Weights of a small transformer language model.
Size: width 160, MLP 384 SwiGLU.
MLP neurons of a small language model. Each row is named by its layer, matrix (gate and up: input weights) and neuron, and shows model dimensions 48-111. Each number is 128 + 32 x the weight over its row's rms, rounded and kept within 0 to 255. A neuron's up and down rows have the sign that makes its largest values positive.
After each neuron's rows, "fires after" lists the tokens most often just before its 100 highest values on Wikipedia text that the model never trained on.

L6.gate368 [100 124 131 133 173 147 138 136 158  96  92 133 111 113 112 175 112  88  96  95 187  73 164 170  97 161 152 106 120  77  38 158 113 152 105 132  77 140 117 113 114 172 117  87  94 133 156 106 110  83 130  84 105 164 171 114  83 126 132 120 143 169 160 148]
L6.up368 [ 99 107 139  91 192 104 126 181 195 133 112 128 150  83 121 125 127 178 128  90 124 104 124 122  94 161  90 104 104 137  94 155 115 111  70 161 123 125 112 157  88 147 113 101 102  62 159  48  97 125 119  70  91 168 232 176 107 140 151 136 156 185 175 124]
fires after: " v", " l", " c", " m", " L", " G"

L2.gate50 [157 111 103 160 156 111 172 108 110 173 149 147  57 149  72 161 113 168 126 107 145 145 158 164  91 197 110 143 169 128  90 111 162 136 130  94 106 159 142 112  97 129 131 147 156 137 183 176 110 117 164 144 157  81 160 148  99 115  89 140  92  85 159 149]
L2.up50 [101  78 160 123  95  62  46 168  87 140 101 143  57 156 176 149 144 100 140 137 164 131  75 119 132 133 125 134  65 137 109 110 139  99 125 200 125 106 160  96  86 183 140 135  52 159 126  99 118  95 168 124 151 170 167 120 101 197  86 127 103  46 130 125]
fires after: " H", " Wh", " h", " Geor", "ouse", "oc"

L5.gate272 [182  60 150 171  79 173 165 121 110  77 134 135 153 104  83 104 145 118 155 185 100 139 151  90 178  98 146 113 129 116 109  54 137  61 166 117 189  64  99 181  64 189 134 139 140 120 111 150 130 141 137  89 144  67  73 102 120 135  98 191 153  99 178 126]
L5.up272 [100 115  78  77 113 122 170 151 101 122 146 127 100 173  67 100 112  66 159 121  78 161 167 136 115 131 134 125 155 138 102  70 162 116 180 106 145 106 131 146 169 139 130 115 120 128 110 195  86 178 119 116 193  68 142 132 111 130  51 150 142  92 149 136]
fires after: " f", " F", "r", ",", " Fran"

L6.gate331 [120 178 125 106 136 138 145 119 140 104  89 163 165  88 103 113 127 166  81  92 110 121 134 129 137 127 113  52 146 147 117 156  99 154 101 151 153 143  68 127 151  81 146  85 121  55 138 124 154 111 165 138  93 140 160 102 138 171  81 164 137 113 124  97]
L6.up331 [129 133  88 164 122 159  40 170 140 129  95 112 177 119 168 106 107 144  70  98  95 113 129 115 126 134 115  76 137 128 124 154 109 159 155 145 158 141  93 125 120 183 207 140 130 103 117 143 175 110 135 169 152  67 152 106 122 122  84  53 102 143 118  66]
fires after: " re", " im", " all", "et", "it", "ff"

L2.gate315 [178 107 115 174 158 138 111 170 164 122 153 168  92  97 156 136 137  95 112 152  77  89 131 106 112  96 123 130 142  98 128 167 182  93 140 142 144 131 165 175 156  64 152 149 120 137 136 144 121 132 111 145  75 140 165  88 174 175 123 106  64 157 123 111]
L2.up315 [ 80 150 104 138 112  93 155 133 141 120 158  97 174 146 155  89 122 110  62 164 187 146 161 169 132 131 131  93  90 142 101 109  90 152 100 136  79 153 127 113 168 139 126 125 100  94 136 166 112 105 165 178  84 164 125 114 144 123 128 121 112 112  86 148]
fires after: "m", " s", "ur", " S", "ec", "ch"

L6.gate305 [ 66 115 126 200 131  65 100 106 107 178 121 159 181 130 177 158 179 189 178 183 112 164 120 131  93 141 130 154 104 119  96  93  88 118 156  94  56  96 115 120 141 109  74 127  95  88 132 127  65 176 116 119 186 129 135 126 128 159 149 152  84 135 146 134]
L6.up305 [ 73 106 154 146  99  47  96  88 132 204 121 146 154 126 171 131 153 161 109 144 147 119  76 130 119  97 123 126 106  58 108 137 128  79 149 104  81  60 108 160 110  98  54 121 107 112 110 141 106 143 128 111 152 137 101 111 108 162 156 170 130 105 130 137]
fires after: " j", " g", " A", " m", " w", " app"

L2.gate345 [ 95 164  84  89 134 147 103  83 159 153  49 141 107 156 150 172 144 151 182 152 130 113 106 142  90 185 104 127 178  99 136 147  94 156 122 113  61 123 136 106 164 128 153 191 116  55 167 135 164  88 114 150 175  81 118 142  54 125  93 107 124 156 120  90]
L2.up345 [108 197  98 127 120 155 191 119 105  74  88  77 117  96 189 111 114 161  95 141 135 124  74 132 136 132  87  84 152 127 133 111 141 177 114 110 146  91 100 130 118 217 102 150  97 113 106 135 152 157 155 158 127  79 169 127  73  91  95 119 133 127 183 137]
fires after: " l", " J", " L", " ch", "m", " Rec"

L9.gate360 [105 119 102 164 169 158 101 102  79 178 124 163 209 125 104  96  97 148 117 111 137 149 194 138 140 130 174 148  99 133 164  89  88 125 126  81 110 138 121 123 101 165  92 131 128  83 211 155 119 175 114 112 139  78 142 129  79 102 160 128 151 187  69  98]
L9.up360 [166  70 101 111 182  66 104 121 117 127 193 108 131 163 141 161  74 192 102 115 131 128 145 139 110  86  75 106 111 141 178 158 104 139 107 158 111 130  96 176 133 114 155 173 100 139 164 178 128 131 190 112 104  88 112 139  38 156  93  91 183  91 116 169]
fires after: "\n", "|---|---|---|---", " w", " bro", "ron"

L2.gate300 [ 96  96 140 148 194 101  64 179 114 145 169 146  92 126 147 112 150 158 100  98  83 170 102 133 129 169 105 120  95 110 140 127  98 148  33 168 117 148 116 114 144  93 126 133 102 105 111 140 140 164 150 166 175 152  59 114 149 164 114 120 131 187 173 126]
L2.up300 [144  84 156 112 105  98 155 145 120 146 132 132 113 129 129 140 102 121 147 137 122  93 142 147  74 116 150 195 125 144 114 149 147 128 132 102 137 124 190 105 155 156 176 179 158 179 152 104 153  90 130 203 131 149 190 146  70 185 146 124 101 118  55 134]
fires after: " The", " al", "The", "A"

L5.gate52 [127 105 134 188 183 132  49 116 116  89 160 113 168 190 134 147  66  53 130  84 118 205 132 142 140 118 140 124 143  78 168 132 150 133  88 109 132 170 119 123 103 111 111  64 125  96 141 140 138 159 129 179 160  79 215 137  94 159  98 105 160 141 129  85]
L5.up52 [142 160 145 131 189 167 102 104  79 178 148 148 147 144 173 132  95  94 133 133 117 148 152 105 158 144 170 147 120 179 127  52 133  95  66  91 152 160 123 149  86  85 101 156  96 108 178 146  89 103 106  84  86 119 135 129 187 125 107 104 157  93 147 170]
fires after: " United", "\n", "|---|---|---|---", " D", "|---|---"

L4.gate243 [171 156 121 127 190 156  64 140 188 160 143 136 170 110 143 162 104  89 125 152  78 130 131 119 123 110 147 107  63 111 165 169 114 129  74 166 146 129 115 170 175 157 150 193  85 105 156  79 117 113 114 117 134  99 183 125 122 129 155 103 108 189 117 145]
L4.up243 [132 173  78 125 141  76  85 173  86 141  96 149 157 168  76 179  65 126 139 112 116 138 144 131 129 198 105 106 124 164  77 134 104 113 163 136 180 138  56 158 115 132 172 155 139 111  94 172  78 127 144 115 134 169 149 142 147 196  76 135 118 172 162  77]
fires after: "\n", ":", " D", "•"

L9.gate321 [129  67 117 183 167 189 141 102 156 101 117 138  98  89 145  81 180 116 166 136  56 115 168 105 123 131 130  97 143 148 126  47 112 155 144  99 113 157 146  65  69 135 149 128 130  89 117 169  74 167  75 153 120 123 184 129 133  91 103 124 144 197 118  89]
L9.up321 [114 139 159 186 206 186 121 104 170 129  50 136 106 133 170 132 139 113 115 164 119 131 127 131 175 129 161 113 107 116 179 105 121  88 122 121 130 109  83 114 118 110 150 133  78 137 102 105 113 142 113 142 156  88 118 106 137 175 115 137 117 127 120 103]
fires after: "ch", " in", "for", " al", " out", "ong"

L2.gate194 [167 184 154 160 144  92 165 123 161 209 107 127 162 147 137  81 152 124 100  97 130 159  66 163 106 172  67  96 174 127 126 133 160 118 174 135 106  87  88 150  60 102 150 181 125 123 142 112 148 142 184 180 112 174 181 147 125 140  87 128 142  91 133 165]
L2.up194 [123 144 151 178  91 149  93  90 126  86  89 124  91  91 134 138 167  71  95 146 113 131 146 124 115 125 104  82 141 105 152 121 115 213 155 145 101 127 103 151 164 143 158 154 118  88 175 173 197 133 102 132 117 125 132 193 128 200 109  87 119 183  99  74]
fires after: " l", " H", " f", " F", " h"

L10.gate229 [123 153 174 113 141  97 118  44  67 105 112 160 119 127 102 136 104 121 138 143 164 170  78  83 145 141 105 136 112  96 109 117 184  98 105 116  83  65 158 131 146 122 150 149 120 147 103 145 132 228 145 124 170 145 129 196  86 175 172 137 181 134 114 111]
L10.up229 [163 122 105  95 160 130 150 124 118  65 134 157 106 123  64 103 117 145 136  81 159 127 115 102 128 104 192 147 124 144 105 144 138 110 101 149 121 173 126 114 128 140 159 162 143 146 149 157 169  55 100  81 208 180  56  89 113 126 104 148 108 127 114 131]
fires after: "-", " (", " ", " re", " m", " \""

L10.gate232 [102 130 142 131 120 151 128 113 119 157 113 125  84  86 116 138  70 153 107  93 163 147 104 162 152 111 123 171 231  90 135 111  68 162 109 151 116 148 101 127 196 106 162  91 151 111  99 133 107 129 110 110 143  98 159  66 142 144 132  72 113  97 173 141]
L10.up232 [ 77 122  32  96  95 143 132 125  97 171 119 146  86 128 104 155 170  89 147  98  83 159 131 119 118 107 117 118 142  96 109 159 112 165 177 153  99 118 129 136  84  81 115  56 110 125 139  93  92  86 133 132 105  80 186 100 109  98 103 178 122 117 153 119]
fires after: " G", " Ar", " g", "G", "pp", "ert"

L9.gate324 [157  75 179 133 161 124 113 178 113 138  65 144 170 106  71 107 171 126 182 131 196 128 108  77 159 151 104  69 142 130 100  87 109 150 115  94 125  60 178 139 160 180 149  82 119 125 146 121 130 116 153  67 116 145 152 144 167 135 200 147 182 147 110  82]
L9.up324 [109 148  79 166 124 189 103 106 142 130 125 100  73 102 191  87 129 100 142 110 120  81 120 136 124 143  73 104 126 130 139 159 126 128 185 166 135  77 100 101 176 120 148 167 138 119 122  79  63 121 127 122 128 105 153 135  95 162 120 120 139 137 108 179]
fires after: " res", " ex", "urn", " pro", "ur", " w"

L4.gate186 [104 125 107  98 190 142 111  78 158 200 163 128 165 105 153 136 116  92  60 156  67 132 126 106  91 183 155  98 138 211  78  73 171 138 134  60 142 140 145 122 155 119  83 134 111 147 128  39  57 107 125 133 163 127 144 132 123 160  85 154 188  88 124 151]
L4.up186 [175 157  92 144 105 192  80 179 137 101 143 131 187 128 185 138 147 138 135 120 105 141  82 109 148 160 195  85  82 137 121  90 126 124 168 101 135 130 113 153 112 196 216 154 125 119  86 158 137 131  91 153 107  85 128 145 132 161 128 132 141  74 154  86]
fires after: " re", " im", " A", "it", " D", " sup"

L4.gate34 [152 120 139 123  98 172 134 123 130 161  86  78 112  93 147 155 136  90 127 118 154 119  92 120 161 124 104 169 106 117 170  95 101 153 107 132 126  91 136 116 142 167 126 161 207 136 145 100 102  77 192  99  81  89 132  91  57 114 116 156 118 113 170 152]
L4.up34 [ 82  80  84 130  84  98 108  87 135  86 115 129 221 108 140 113 166 155 160 126  61 144 105 163 210  94 131  67  90 157 146 138 120 130 151  84 188 142 183 149 110 184 154 119 128  94 204 136 147 130  85 104 119 206 128  97 110 149 112 124 153 130 101 152]
fires after: " ch", "ear", "u", "ch", " S"

L2.gate90 [119  91 135 135 100 106 179 162  83 156 144 116 119 145 137 129 135 120 156  87  92 181 146 170  99 111 102 109  48 112  56 109  56 181 152 145  91 103  82 122 161 154 147 145 142  53 174 158  93 121 121 159 154  92  82 146  54 119 128 155 140  49 122 141]
L2.up90 [110 180 114 159 174 143 177 130 139 107  56 134 112  81 137 123 102 159 101 118  94 102 122 148 178 128 135 136  99  72  89  86  96 183 126  77 114 129 108 137 138 141 119 120 196 123 136 154 214 102 119 138 114 108 133 145 140 137 150 154 138 103 119 127]
fires after: "\n"

L6.gate73 [ 91 126 157  80 181 103 149  67 165 127 108 145 184 154 143 162 175 215 123  94 101 157 137  93  19 164 180  99 112  96  45 161 124 154  54 133 155 147 130  68 165  87 163 119 175 162 159  70 114 132  97 123 138 127 157 142 120 142 114 154 110 161 120 154]
L6.up73 [ 69 124 188 148 111 159 121  53 149 184  89  96 147 119 175 145 192 115 123 173 141 166 123  63 132  91 126 119 113 151 178 101  94 122 140 181  72  65 127 186 167 133  95 114 118 101 151 109 153 158 118 105 143 126 194 112 136 118 140 147 140 121  36  99]
fires after: " j", " re", " J", " g", "f"

L6.gate300 [105 142  92 133 172  77 128 117  96 143 129 138 114 193 124 153 108 139 143 154 175 161 179 144 141 162 187 107 132 117 103 116 134 122  91  71 111 138 138  98 205 108 128 122 136  77 192 164 132 126  83 148 168  87  69 111 103 135 169 100  58 171 107  83]
L6.up300 [108 126 186 150 118 125 134 133 173 129  74 143 131 148 101 149  41 150 117  81 145 104 160  78 157 111 146 133  92 147 110 143 154 155  94 157 136 110 125 105 108 139 102 152 154 140 166 166 129 109  95 181 105 207 140 135 132  77 125 186 107  41 190 121]
fires after: " ", "2", " C", " l", " B"

L10.gate111 [162 154 138 187 150  98  75  95  89 128 154 138 144  77 115 108  97 136 121 156 118 155 132 131  48 177 131  93 135 188  53 128 104 131 142 142 132 125  78  58 126 120 172  74 151  78 167 128 134 127 155 166 137 100 156 173 127  99 112  98  76 135  79  95]
L10.up111 [140 160 137 130  85 192 181 141 130 107 128 161 143  67 184 158 160 133  37 104  99 141 112 151 110 131  84 140 117 141 132 112 134  82 108 149 137  82  74  80 152 132 152 144 150 142  99 149  67  83  86 134  88 124 181 157 125 124  92 109 109 149 121 102]
fires after: "\n", "qu", " H", "port", "g", "ce"

L6.gate191 [ 82 126 128 180  69 127 121  26 145 137  95 102  71 108 129 136 167 109 189 127 106  92 188 104  92 139 144  94 191  92  98 132 115 169 189 103  59  87 104 152 111 109 160 112 140 141 109 124 146 111 118 147 140 100 118 161 110 116 121 138 129 117 122 141]
L6.up191 [151 114 121 129 166 128 140 113 139 127  78 154  91  88  83  99 135 133 190 152 164 115 118 126 143 152 125 101 135 104  99 194 194 159  90  88  96 134 165  71 165  93 136  94 130 134  72 129 159 104 113 130 153 132 143 154  73 167 127 114 124 134 157 118]
fires after: " T", "om", "e", "or", "re", "i"

L6.gate60 [ 78 118  82 120 120 110 125 129 159 156 100 108  83 154 120  72 100 107 186 130 160 146 120 140 147 148 170 129 123 129 140 100 109 174 103 143  59 127  44 126 162 126 185 114  99 104 157 106 151  93  99 157 191  98 112 153  55 125 140  97 102 123 160 149]
L6.up60 [140  78 119 117 135 165 136 197 156 144  77  97 123 182 154  88 136 182 167 124  73 158 116 138 174 149 129 108 100 149 111 149 132 168 142 139 100 187  94  96 186  90  90 129 130 119 109 152 135 136 117 144 193 105 172  58 128 104 120 104 132 101 137 168]
fires after: "\n", ".", " \""

L4.gate358 [ 95 130 209 172 135 119 115 138 113  86 134 121 132 160 172 136 142 134 197 190  98 136 159 153  94  93 131 162 156 173 131 115  96 108 175 169  73 205  74  97 159  61 117 100 141 140 187 109 125 122 142 126 116 120 131 150 114 120 127 186 161  99 138 116]
L4.up358 [153 115 118 106 108 178 114 121 120 152 100 123 106 140 168 146 153 136 123 182  67 136  71 165 152 125 126  90 109  76 129 151 139 142 118 123 117 127 151 120 126 125 146 143 123 117 108 105 144  96 111 122 124 177 142  89 136 134 136 136 160 158  73 189]
fires after: " L", "iginal", "emb", " O", " Dem", "ical"

L9.gate270 [146 116 118 184 157 103 177  94 114 115 132 149 128 109 117 121 161 166 136 137  96 117 131 140 177 148 154 123 142 133  67  58  90  68  71  91 104 161  95 119 173 143 116 132 113  81  88 160 131 105  98 125  91  96 164 130 114  90 139 114 146 184 133  77]
L9.up270 [ 83 172 130 114 160 120  95 201 125 198 122 105  84 102 125 146  95 108 126 126 121  97  95  57 123  93 116  64 117 172 113 149 215  92 145 120  84 148 143 126 100 161  81 130 123 155  98 146 187 123  93 212  87 116 156  96 105 125 147 184  83 104 176 154]
fires after: " F", " f", " L", "G", " l", " C"

L6.gate213 [ 33 163 133 100 217  93 130 149 150 168 142 138 146 153  92 116 148 131 120 118 120  72 129 113  69 164 128 150  71 157 118  92 121  79  79 119 114 181  91 111 167  91 170 114  98 186  88 112 114 123 104 147 158  71 112 151  94 203 149  87 122  69  71 133]
L6.up213 [ 77 140 165 126 144 160  71 149 117 187 129  97 158 107 110 118 163  99 131 187 108 118 137 120 162  93 120 109 107 148  65 127 172 149 140  91 134  62 181 130 142 145 144 123 113 146 147 104 137  99 134 111  94 147 101 131  53 123  80 124 125  77 139 153]
fires after: "1", "0", "3", "2", " re"

L5.gate32 [156 145 118 157 151 143  80  92  50  84 126 132 127 128 161 143 132  61 104 132 113 142 149 155 108  94 103 143 139 119 163 159 100  90 113  68 154 147 142 149 177  77 126 123  62 126 107  83 119 119 114 127  93  71 156  80  68 152 122 126  73 108 109  81]
L5.up32 [191 172 156 115 105 133  58 149 129  72 134 165 140 123  93 111 150 101 163 161 139 157 142  95  91 135 166 120  83 138 125 136 138 167  98 178 146 124 114 178 119 143 140  82  94 117 200 169  67 182 173 103 121 102  60  85 152 135 128 195 120 171  90 189]
fires after: " comm", " S", "ol", " D", " Comm", " d"

L6.gate242 [ 87 153  91 136 142 125 124 107 174 161 119 142 151 170 135 128 106  59 150  94 149 143 171 157  90 117 152 128 100 146  49 106  93  80 141 115 127 141 135  81 148 137 168  82 164 114 139 149  82 133 153 154 148 147 170 131  68  75  93  45  85 101 170 125]
L6.up242 [196  64 133 127  99  85 133 112 144 137 147  84 118 164 186 172 145  52 146 144 123 113 139  85  89 139 102 130 139 144 164 116  91 113 151 142 172 143 104  90 178 116 151 113 104 175 167 159 138  77 131  84  90 129  84 132 110 109 103 131 127  84 107 102]
fires after: " p", "en", " M", " H", " rem", "or"

L9.gate129 [ 95 126  81 155 121 143 137 145 147  92 139 165 138 118  64  99 174 154 111 150 146  96 172  88 136 225 176  45  99 115 118  94 132  99 102 132 168  91 110 125 154 140  88 100 142 149  91 138 138 140 134 165  68 116 106 172 160 116 147 169 139 224 179  87]
L9.up129 [169 149  56  89  98 168 146  54 181 191 111 152 138 190 103 102 107 138 136 123  93 116 102 186 158  88 147 185 178  99 111  44 168 135 158 150  89 144 187 115 127 104 121 142  83 110  67 133  60 109 136  99 126 123 140 102  76 177 130  98 139 140 140 150]
fires after: " f", " pro", " ex", " F", " Pro"

L10.gate206 [ 96  68 121 127 126 184 195 155 125 130 159 120 157 130  80 132 189 105 108 157 142 128  89  84  73  98 103  85 134 155  77  61 134 120  84 155 120 104 149 129 131  47 184 156 128 132 133 119 181 130 134 132  84 103 147 158 173 122  86 147 112 114 130  94]
L10.up206 [ 99  77 116 123 100 120 204 135 169 129 133  91 152 130 100 160 132 130  86 108 173 133 139 145 138  91 135  96  99 152 119 153 139 131 138 111 103 170 109 164 130 143 108 158  97 102  93 155 127 211 178 142  90  93 126 136 154  89  73 134  75 174  92 122]
fires after: " S", " H", " h", " t", " acc", "ec"

L2.gate26 [136  93 132 108 124  92 163 196 125 188 124 126 105  75  98 160 171 120 148 201 133  97  59 184 143 180 125 170 157 136 133 137 101 132 174 147  44 116 151 102  95 100 185 141 154 156 123 162 129 132 137 171  91 109 134  92 116  99 143 145 130  82 175 176]
L2.up26 [134 120 140 100 154 132 191 155 152 132 115  80 117 101 163 155 105 104 180 134 142 136  97 126 130 140  81 119 146 131 138 109 130  99 183 165  80 113 132 143 106 124 112 130 149 178  92 159 178 135 156 145 175 157 137 151 124 109  95 125 205  97 200  77]
fires after: "i", " H", "um", "o", "ib", " h"

L5.gate58 [135 175  91 149 117  39  88 156  99 206 144 200 105 136 127 118  56  62 164 119 104 114 102  92 115 132 157 119  89 125  98 104 122 122 147 141 106 138 103 155 130 130 157 123 115 136 162 134 103 107 132 155 157 114  94  95 114 198 108 151 179 121 112 139]
L5.up58 [139  98 140  75 126 104 121  95  93 140  74 159 144 130 165  88 118 114 110 115 114 184  78 117  67  84 132 132 146  87 139  79 156 148 126 142 155  97 143 159  65 154 185  99 131 133  96 113 139 132 137  47 155  93 206 151 121 170 104 130 150  85 158 136]
fires after: " bu", "i", " in", "z", "2", "0"

L5.gate41 [107 150 123 134 147 120 105 122 152 132  63 126 139  75 157 135 157 153 202 167 142 117 120 136  85 141 133  92 148 162  89  96 127 114 129 122 155 151 144  86 185 113 146  56 169 111 127 100  96 153  83 165  90 170 115  70 130 149  90 173 153 110  88 170]
L5.up41 [134  65 127 135 104 159 150 144 161 177 149  90 146 110 114 120 152  98 203 183  93 105 133 108 133 135 109 102 165 126 102 123 140 172 171 153 116  92 101 132 163 126 168 124 163 114  90 118 151 108 129  90 144 174 100 116  98  35 119  62 132  86 133 145]
fires after: "i", " L", " m", " O", "un"

L10.gate139 [ 95  91  93 118 135 106 119 143  79 108 161 149 161  93 110 144 117 126 141  98 141  92 159 158 142 126 158  94 158 123  83 161 150 184  60 143 102  69  65 136 131  99 121 185 160 141 197 159 126 195 103 152 199  87 140 125 112 135  38 112 138 172 150 136]
L10.up139 [140  92  83 113 110 199 102 206  93 135  91 153 104 143 198 157 119 125 121  92 114 117 125 136 138 119 166  95 139 120 112 115 158 132 118 139 167  70 130 158 203  88 115 118 135 155  97 203 136 158 147 139 176  78 166 115 131 123 146  90 114 121  78 143]
fires after: "|", " B", " F", " Pl"

L9.gate336 [134 135 137 131 195 112 135 160 132 144 136 127 151 107  93 127  66 154 132 136 101 220 141 121 158  97 138 126 167 172 132 128 126 180 115 159 157 166  92 102 146 139 189 169 119 147 179 113 132 160  45 151 188 118 124 128 117 106 120 129 118  85 128 162]
L9.up336 [122  99 104  94 106 131 131 176 170 195 175 113 105 164 200 134 113 139 154 106 115 166 170 150 198 107 119 155 150  63 115 134 163  81 106 162 162 110  88 137 100 133 152 153 126 134 140 103 134 137 107 153 115 110 152 143 144  88 138  41  74 166 155  85]
fires after: "\n", " M", " C", " c", " ", "c"

L9.gate103 [ 78 180  84 108 112 137 126 129  97  92 157 167  44 124 137 112 145 181 116  87  97 160 155 185  71 129 191 146 157 131 127 103 108 121 127 163 131 132 130 128 144 136 194 132 106 156 152 168 149  91 129 101 136  97  80 162 112 136  74 120 112 136 126 126]
L9.up103 [100 128 114 136 170 123 145 113 101 176  80  98 146 109  72 116  90  98 109 104 107 156 100 111 103  66 126  75 133 170 137 137 125 107 173 122 102 208 118 159  82 175 159 130 144 214 101  82 152 126 114 103 119 102 139 133 161  81  96 109 156  63 121 112]
fires after: "2", "–", " H", "0", " C", "é"

L9.gate73 [125 109 139 177 138 116 152 109  73 161 157 170 141 129  86  77 125 113 159  85 130 150  97 148 136 188 137 114  98  95 112 133  79 121  99  77 146 104 113 126 165 121 112  86 164  97 168 145 105 185 159 146  75 156 127  95  96  79 128 152 138 160 143  80]
L9.up73 [187 133 131 154 120 134 147 110 126  58 131 161 151 113 115 140 148 131 117  78 123 108  81 100 131 119 200 152 105 106 164 106 127 121  88  79 147 127 166 120 126 143 147  48 134 109 126 161 114 101 136 123 124 158 185 132 148 102 122  91 120 143 136 142]
fires after: "qu", " r", " A", "al", "f", "g"

L5.gate94 [127 157 100 128 139 127 131 108 134 162  87 155  96 104  68 126 142 162 127 151 156 147  83 142 149 118 111 104 143 127 151 127 100  62 123 163 117 128 126 140 112 122  93 146  59 123  66 154 140  88 191 102  99 146 144 119 115 156 130 143 145 136 175 122]
L5.up94 [ 82  87 156 141 107 148 139 104 142 131 110 130 139 144 159 129  89 117 136  84  88 139 142 156 129 120 159  74 143  61  64  94 174 150 127 162 118  96 132 130  51 137 107 191 164 173 141 124 154 111 129  91  90 188 102 106 109 152 119 175 153 202 123 108]
fires after: " f", " l", "p", " v", "oc"

L5.gate278 [147 114 133 125 119 155 162 128  88 150 160 190 109  62 191 116  79 112 147 130 127 132 238 135 107 201  86  90 124 133 118 137  29 184 121  91  85 122 109 146 142 199 117 171 142 129 208 130 129 156 114 118  92 167 155 124 100 169 115 108 101 190  74 128]
L5.up278 [104 106 202  81 158 167 188 120 139 184 128 144 146  75 158 127 179 164  80 126 161 109 166 112 162 143 145  71 118 148 150 103 124 169 135 196 205 159 133 126 149 169  71 177 118  77 139 109 134 136 129  76 144 160 156 157  82 149 116 138 121 132  39 158]
fires after: " v", "iz", " offic", " c", " C", "emb"

L4.gate81 [ 98 149 113 111  90  92 189 139 112 166 135 130  92 127 172 115 136  92 127 169 155 135 130 125  90 112  47  99 110 145 155 162 115 157 146 104 190 102 132 118 139 195 152 132 178 117 126  93 116 111 145  69 149 108 134 148  92 127  52 209 157 104 185 114]
L4.up81 [146 163 126 129 102 170  99 147  74 176 132 111 194 158 147 115 149 106 139 137 104 124 132 131 163 102 149 172  99  83 167 116 136  50 136 102 152 100 130 162 134 160 120 178  95 116 113 172 145 103 104 113 134  75 107 142 133  64 115 140 151 101 110 183]
fires after: " s", " comm", " ch", " Comm", " S"

L2.gate169 [135 108  51 152 128 174 170 144 168 150 159 119 163 170 120 125 165 151 104 158 122 117 111 138 121 208 182 121 124 139  65  85 154 120 147 145 156 105  92  95 148 143 136 166 106 105 124 152 114 172  99  89 122 121 120 104 164  92 101  93 115  98 181  86]
L2.up169 [ 99  96 126  81 132  84 167 147 171 125 141 161  91 156 157  96  85 175  42 153  97 149 168  75 150  89 151 104 114  92 111 149  88  92 119 163 146 137 110 104 105 114 100 102 156 193 152 123  66  98 107 115 127 136 124 102 119  67 109 134 130  95 102 101]
fires after: "it", " or", " M", "at", "en", "ed"

L6.gate338 [108 178  86 193 160 151 128 140 113  75 146 140  60 176 102 146 111  87 135 171 116 137 155  94 199  82 162 157 102 122  87  73 145 100 183 105 113 132 147  98 129  76 123 169  92 156 161 159 143 149 110 133 151  80 131 120 183 101 190 140 122 142 163 117]
L6.up338 [158 173 154 126 177 120 145 128 174  89  95 173  86 148 106 154 152 125 145 105 111  97 123 103 189  67 148 135 118 129 129 137 148 114 128 126  97 173 158 143 129 109  83 159 168 172 113 137 148 124 130  95 115  77 136  84 160 151 132 151 129 176 174 138]
fires after: " ", " B", " R", "-"

L2.gate373 [113 143 152 105 178 126 130 105 148 107 116  90 108 127 105 153 150 106 124 131 153 157  85 129 130  99 125 139 131  82  60 129 100 102 118  86 147 112  72 139 142 102 139 189 155 131 130 125  79 139 103 125  76  96 140 109 126 150 220 150 166 151 171 114]
L2.up373 [103  83  97 122 139 116 172 108 143 151 130 124 126 117 133 133 161 134  82 111  87 137 113 131 116 128 199 119 169  98  94 221  47 127 126 153 114 136 131 119 115  62 145 104  96 152 126  97 136 123 123 151 152 128  62 120 120  88 159  96  29 155 136  61]
fires after: " ", " G", " g", " J", " &", "d"

L6.gate104 [121 159  93 123 168 164  74 138 152 118 124 184  75 116 156 138 122  94 165 153  98 129 145 114 179 162 166 165 161 133 127 172 154 142 170 144  40 135 130 109 110 126 117 156 150  94 115 166  97 118 127 188 142 117  81 135 159  96 126 160 139 120 196  98]
L6.up104 [ 90 134  87 135 152  93 133  56 167  93  74 131 109 121 114 111 156 196 198 133 112 145  64 158 169 141 152 109 131 166 117 113 133 175 177  88  68 141 142 136 141 145  91 153 153 171  88  69 148  92 138  93 130 108 167 169 138 121 115 140 147 116 159 115]
fires after: " se", " L", " e", " l", "ri", "i"